Weights of a small transformer language model.
Size: 16 layers, MLP 1344 SwiGLU, vocabulary 16384, 66.6M parameters.
Architecture: RMSNorm before each block, rotary positions, no biases in attention or MLP, untied embeddings, attention and MLP in parallel.
Training: a variant of Adam for these matrices, 567M tokens.
MLP neurons of a small language model. Each row is named by its layer, matrix (gate and up: input weights; down: output weights) and neuron, and shows model dimensions 170-340. Each number is 128 + 24 x the weight over its row's rms, rounded and kept within 0 to 255. Numbers have three digits each. A neuron's up and down rows have the sign that makes its largest values positive.
After each neuron's rows is what it responds to, as a language model described it from the Wikipedia text at the highest values.

L11.gate1136:131119172127070160120173115114158122130153141120106134162189126129163090095119126129139155085124110178121134120108154130078121116104171161105151150101099170106111095107149180119102092172139114152133126145136114145114131093135116120117126117123115127127139161097163149109137155106111140153099129115127124134146134157115150167122087151141128160116104171102184133166091146126134127122121124134104144119128143092136158116169148130124136117114108148128136157073156152143142183111167103180080081121118110132122122141143
L11.up1136:109120089116118134130131121150135109162108151136139105138143116157128137122113181130116140097106113153109146143135096121143084096108132083160142152150132161141130146154117092173152119119150114158149160155119187123118104138138165110114164112134149114110103078123121123172101159139085139143128138103098117102134127168086105131144096115141119122120125138103118144161147115140158122111127128144135121092134139146140128171127132110111137161151093094127061176114125074116106124116174131131068110089138088131126114111118
L11.down1136:121132135214147169073153078145151115133178124138163139113140123112135109094130117091136147137152115118129112136074130157158099102131131150100145139141142114110144141129140155132137112140158118125127155170087162137146135114117176123092128100138151103090132141135128133141106161121115129144099126102158123082104107139110144141167075141092142148114122146091136105104145122159128114131123095103089119151158128122157163133134119132113102140137106119109133181131129155105142098125163136135100128091127140109057163139162
Description: Critic-outlet affiliation words. Function words linking a named person or body to its publication or institution, chiefly "of" in review sections ("Matt Roush of TV Guide", "Royal Society of Canada"), also "for" and nationality words.

L7.gate501:147125110143136099116137127126119117161114140168140097149132122136172168095141129152137136114119101106106146131094161128132181100149150124142146143114126150135124162121141120148095183153157137116100136083128114128114146140133128123121156133137122135111126116138151141143142091141074149123132144134107113125121103106119109116090126144108142159104143160120134164125138109133109122123128113166164106073120095093130128150174124103146138155091126096116156096135071141090160150115111135113149115113117096121140101108159
L7.up501:108151157132128121124113105144152144121122149120137119190134140155114169159101107114124174143107124125100118130101122076126123121154181099110120129160121150111142173117165130170097096141151154142144086121096094106113182147142061133146139135157144133144111109144146139145092107165136143143108166137128175085164133117134133184161114175092114198100100166165126166155111130128143108105161099131116126187125127167122112143139104146108164127106094127110150151148170122119109131090117144114128163156103106140135098121168
L7.down501:150134158127072149141144106158155128106142101106101112150152137147185150104092148126126154142141147178147123171097076152123124167125094153110109120113128174117152155101129153111150106113115126118143134145120137085133127137110090102153113097190136128145129107101121169123134133109135106102150140177161140150087126117097138159105104103121158142152153137123126144156124072167134164112126112128119117126133118125133133158111159124085165106156148128161100168163165127137124159112123104112127137146125120121131084162132
Description: "of" and nationality adjectives. Mostly "of" after head nouns like end, invasion, east, region (end of 2011), plus British, American, French after "the" before an organization.

L12.gate640:117115098115153146119132068096158109138166135140129184088129095117138080101128089108142119128124128099105110097119144120141134102142203143139086117159120148111133086145162118138145134139153092113173127177151136110122148137165114111154142132107104106108170109136159130162131124121115122151157138117136119092117139143138106154108118102109124166141094086115194135174060137116121121129114113105149091117134142113124118144092133147152127132103160158099086099120098160118097109133115143135169148126150102135140138125112
L12.up640:144150107159186116125137165143148140139171151119108095158126155127101172130128117096177065108110100139173150144131168138132126133138116134128136176134111133083109155100099139161142140100135108148115086101137092171099103099132106100131124121086162148126140074133128162130103170120128154145125123146159139069115183102137138100144154154138137115125130120151118155098159119085111110154113142127146169109115121130148127105108119129132157130131140107161140132199089112123117156147112161159116140101123099129109109123133
L12.down640:117103170162167119136165107140110127134082171127153131148156130157144121131160172093108133134143118103154083138113120132119150112123123133069135164118129195136127171070166147156153133157139128169142138152139135138133122113126196096105118145126134088193154084137143134178102167100124123166156119127072112178137157096128122140141132139076148103203120144116150142120110154123134100186115137120142168164140121127144167163116116162146130139135142133151114142116133088100143101140153150120144107105170091128114150120067
Description: Scope prepositions after superlatives. Function words like in, on, the, to that open a place or scope phrase, often after superlatives or only: largest park in, most in, only biome on.

L11.gate761:178105132136083112128143111085125129159114102085111104143093150121141121120115154086144134158156123128140167144149145090104152147129153108119135164090117144092105091171124140173123142101165107133121129130156154137169125071118128118082092152113136124136112117161085114143087146110113088153133132141102150080121130117113144135130101153098136130119085158123145144172097153143116108137162111124125122160116146098123147151095120130120081193134101147148122133130130139148115112083179105151119101121154184089135118085109
L11.up761:123163165122115085146145117119134104141121132123127125135156125120133122124113123077167140153130162130093125122100110151137156169139156123126115092093137097113146110133132112097152151082126118099163117131086092134111131104133134150128136114084105154124131084089141141122158123147104087168182142138095134099080178157168168135106113168105128137135163120121188164125113087101132129129147114145124103096110134169129095136159152138130161137093142108061067121119086136102138114097121105133115126128151139140132147117115
L11.down761:078140117174118146100112135122103134128123109139136120103091136114161130120124131133144150177132100138131158188109092085138112135123115137088141121108146139120100146150155112143111162134088128115129094133145162115110129109138112144099121153144114164100130090183114155146093123092183123133131118148139147167128127137094109133141076113063134143126111114136127126122140111159113118152129160111122103174101101105146130130123102132137074149095122142159146124097094121169176144122145154180151139158123083084114149136109
Description: Year in dates. The year token that completes a date, strongest in "(born 26 November 1991)" biography openings, also "In February 2004" and "On April 1, 2022".

L7.gate89:127136116132138086122106126110142129152151166135086093130171153143118113145120158101108129118119172119141149095154084101155104133096151142109096139152099125144165128169101135103115188170135146153072133116143125096165140126145159099141132132150127156110118084108116107094133169104106150149154137177096162122140107128126098128172156116120119078133143126116166119104163144131107146145104132091142122142113087088105146109093132145121096109152111140108149159111067121128112150100154124135104082102148137156128158178126
L7.up89:148136120128120064133114059108086116140169072101118128125130142108139121166146126154160141125130123173181147088141148096145134162122131137145093163147099131145141100144096128126128135082141128082152082139094095110116135097180142127135138102137138159096094090144159115091146103169129154150142134116116106129109130144095159164127150112151174112154102128138139094094140118087152121137093125157173132143125155140121092172069117123154115116102122131176137134113119110128105134126101148109125089122150114118083177102083
L7.down89:137139134042135120122148160143123099145123121137135150127120137123122125143161115133140115153157140145090134159138134112151154102171126126156117088120079088143141153139134103099178104133117083098197127103134109143126130124068118141118137151084123155126098105085174146134179124143171139153134149115161126126063129091113121108092137161071161125125123103154137151139123148121122159135073137144134149112091137132138110131095155105120177153111107142142135129156140138150108139131130135102148154110134118098133125140140
Description: Year in dates. Four-digit year tokens (or their final digits) in narrative dates, usually after a month, "in" or "In", as in October 1891.

L12.gate743:142121051140170101110103065073120128119117132142129142129105082113178141114139115124145159128140138132113156154179153124104097121136156150143131127159146108122147116126135102167088184172127163155143159148155117112116122082164122111132178148144137143104145143161131130132141116125135107161153119107141159089126112130092081131135132107116129157141088115140121154123171123102154102122169140169111149136122109077128116123106099132090112139118131084183170178108135133111182146097099150115168121119144125144113144132148
L12.up743:096139151119135121138139113135130142116124109102168146133120098102139114125113094148139155099100129113135158118163155115118075113119110118130100166154135096102171107111129140115123171129131138163103056127121144145177119093175158153144097124093090093150126122104142146194102128140156110147138124160166121126146151145171136158143162052159128162133149140146152119146150107135130164144142090120135149154161123115145168159125162116120136142123132100119120164091120092148134063135129151135121105118181162095112109121118
L12.down743:114173096070111098170161129088104136138125121127144129114154133175101125128141111111148126120127121162082099089124162118143137113104115097147190132142153127120122129098179088127173138132087116129154102106148130137147088145146119132150162107156129156168160165114150112114132135139095125159138124125129112136187116096167113138134135133112091117098130198136148127113159121176145100125148152124141160174124169171141123127178119130139141145136138115129149101126145104177126132117130102142143117130089165102122071101127
Description: Years opening sentences. Year numbers after "In", "In August" or "until" that open a sentence in a history narrative, such as In' 1994', In January' 1955'; also some stray word-initial pieces like R.

L7.gate207:154118125115162083054166103083107142125110143147138118133120130132124106083100104140137095137149138116166143105141143106110146123132138141113126128125143150135100147144147121123128082114143129103121100146219130137114109097143103167155135087132128136142121137090159127156132132133128163164135122118150145137134136155111148112149123162143151150099081131120138155143148097107167107168121099137110085148129114119094106103113136105190099124137134139129166144104107179131150142156162109128154130105121060141178114078105
L7.up207:105134097156115186135151166076120113141135136118148118147136133183173170100148139142136100144100115134118152141100176139131162127130158162151121135108147089123132178098137199130152172089135113151144154089168123158132130146126152097132114128148105150160129123099148144127129116160134094132132097143095125137124135092121133135200138138130128152132160136131134113140115129147135109114134128142111139112132115105113161121151131127143148172145131117079104152134106149116113172171108110096091136063152082153173131147135
L7.down207:115155129131159140096189103103137097106107134142124121133134118121102143147128108128082090129132097122147173147133125106123142100140186116134076126090135149145134138159142113144111129180137111154115142149136115111106112155079142163124127070159104157123102112099137110140138144103109114129111136148113169098123144114165093100111149155105155138100095155131141142130095088108133115165134104118113129139099119116119152124128150140105119077131151146160141150143134166110145146130090112095171123163101080151122135133172
Description: Place-linking prepositions. Prepositions after a title, body or feature that tie it to a place or jurisdiction, such as Bishop of, Member for, flows through.

L11.gate310:138107128107102120110133130115142117137144174120092157137125096137141117092128153106146127099154115156151104138132100121143123107177124135122142153135145157152121135077126127129119117139139095164127134166151117121120152094100131135166087102082130106148121106146100141114132115169104106146129139130138108123141084095047134134123129142112131139110154145086136118165123115159107135116113100135110068106132132117112159131104109128080122114120126116154164179139097097146109126181167166100096171065121097134152114101145
L11.up310:139092136155136111123124100143189145167100110139091090147146102119158159137119106112107091121148105157150117162067151131149129124127104145128126167130136143154118116103106129122142191151100135136134097151096111116067144171104120143130165137150096105132165086115161157070089100125136119156161127112194138120110109127108109105150127130138153143117124104133163180106107100100120147139111139127166153139125143136108131156130134144124106100157113079090143145113124128136129078115160097100091157128139090154112164140143
L11.down310:135141133050127114133150138089152113112123127119089129175174175140144128074132161094116123118173120079123116126124173133147118134117109145167141124088141133148118112123137153115115098125141123165141134143154128141106103123124130145090136115060114145115122106132145157154080123087134144118126126105123123128127111131171123119143161095149131101096094135096131167175121142131126077134106092154176126147125142126094151121139173068124104131097157111102129125189109126142112112114111172117135120110130078109151162200154
Description: Partitive of after quantities. Fires on "of" (sometimes "the" after "of"/"in") linking a quantity, percentage, or ranking to its whole, e.g. "29.6% of all households", "Top 5 of 1911".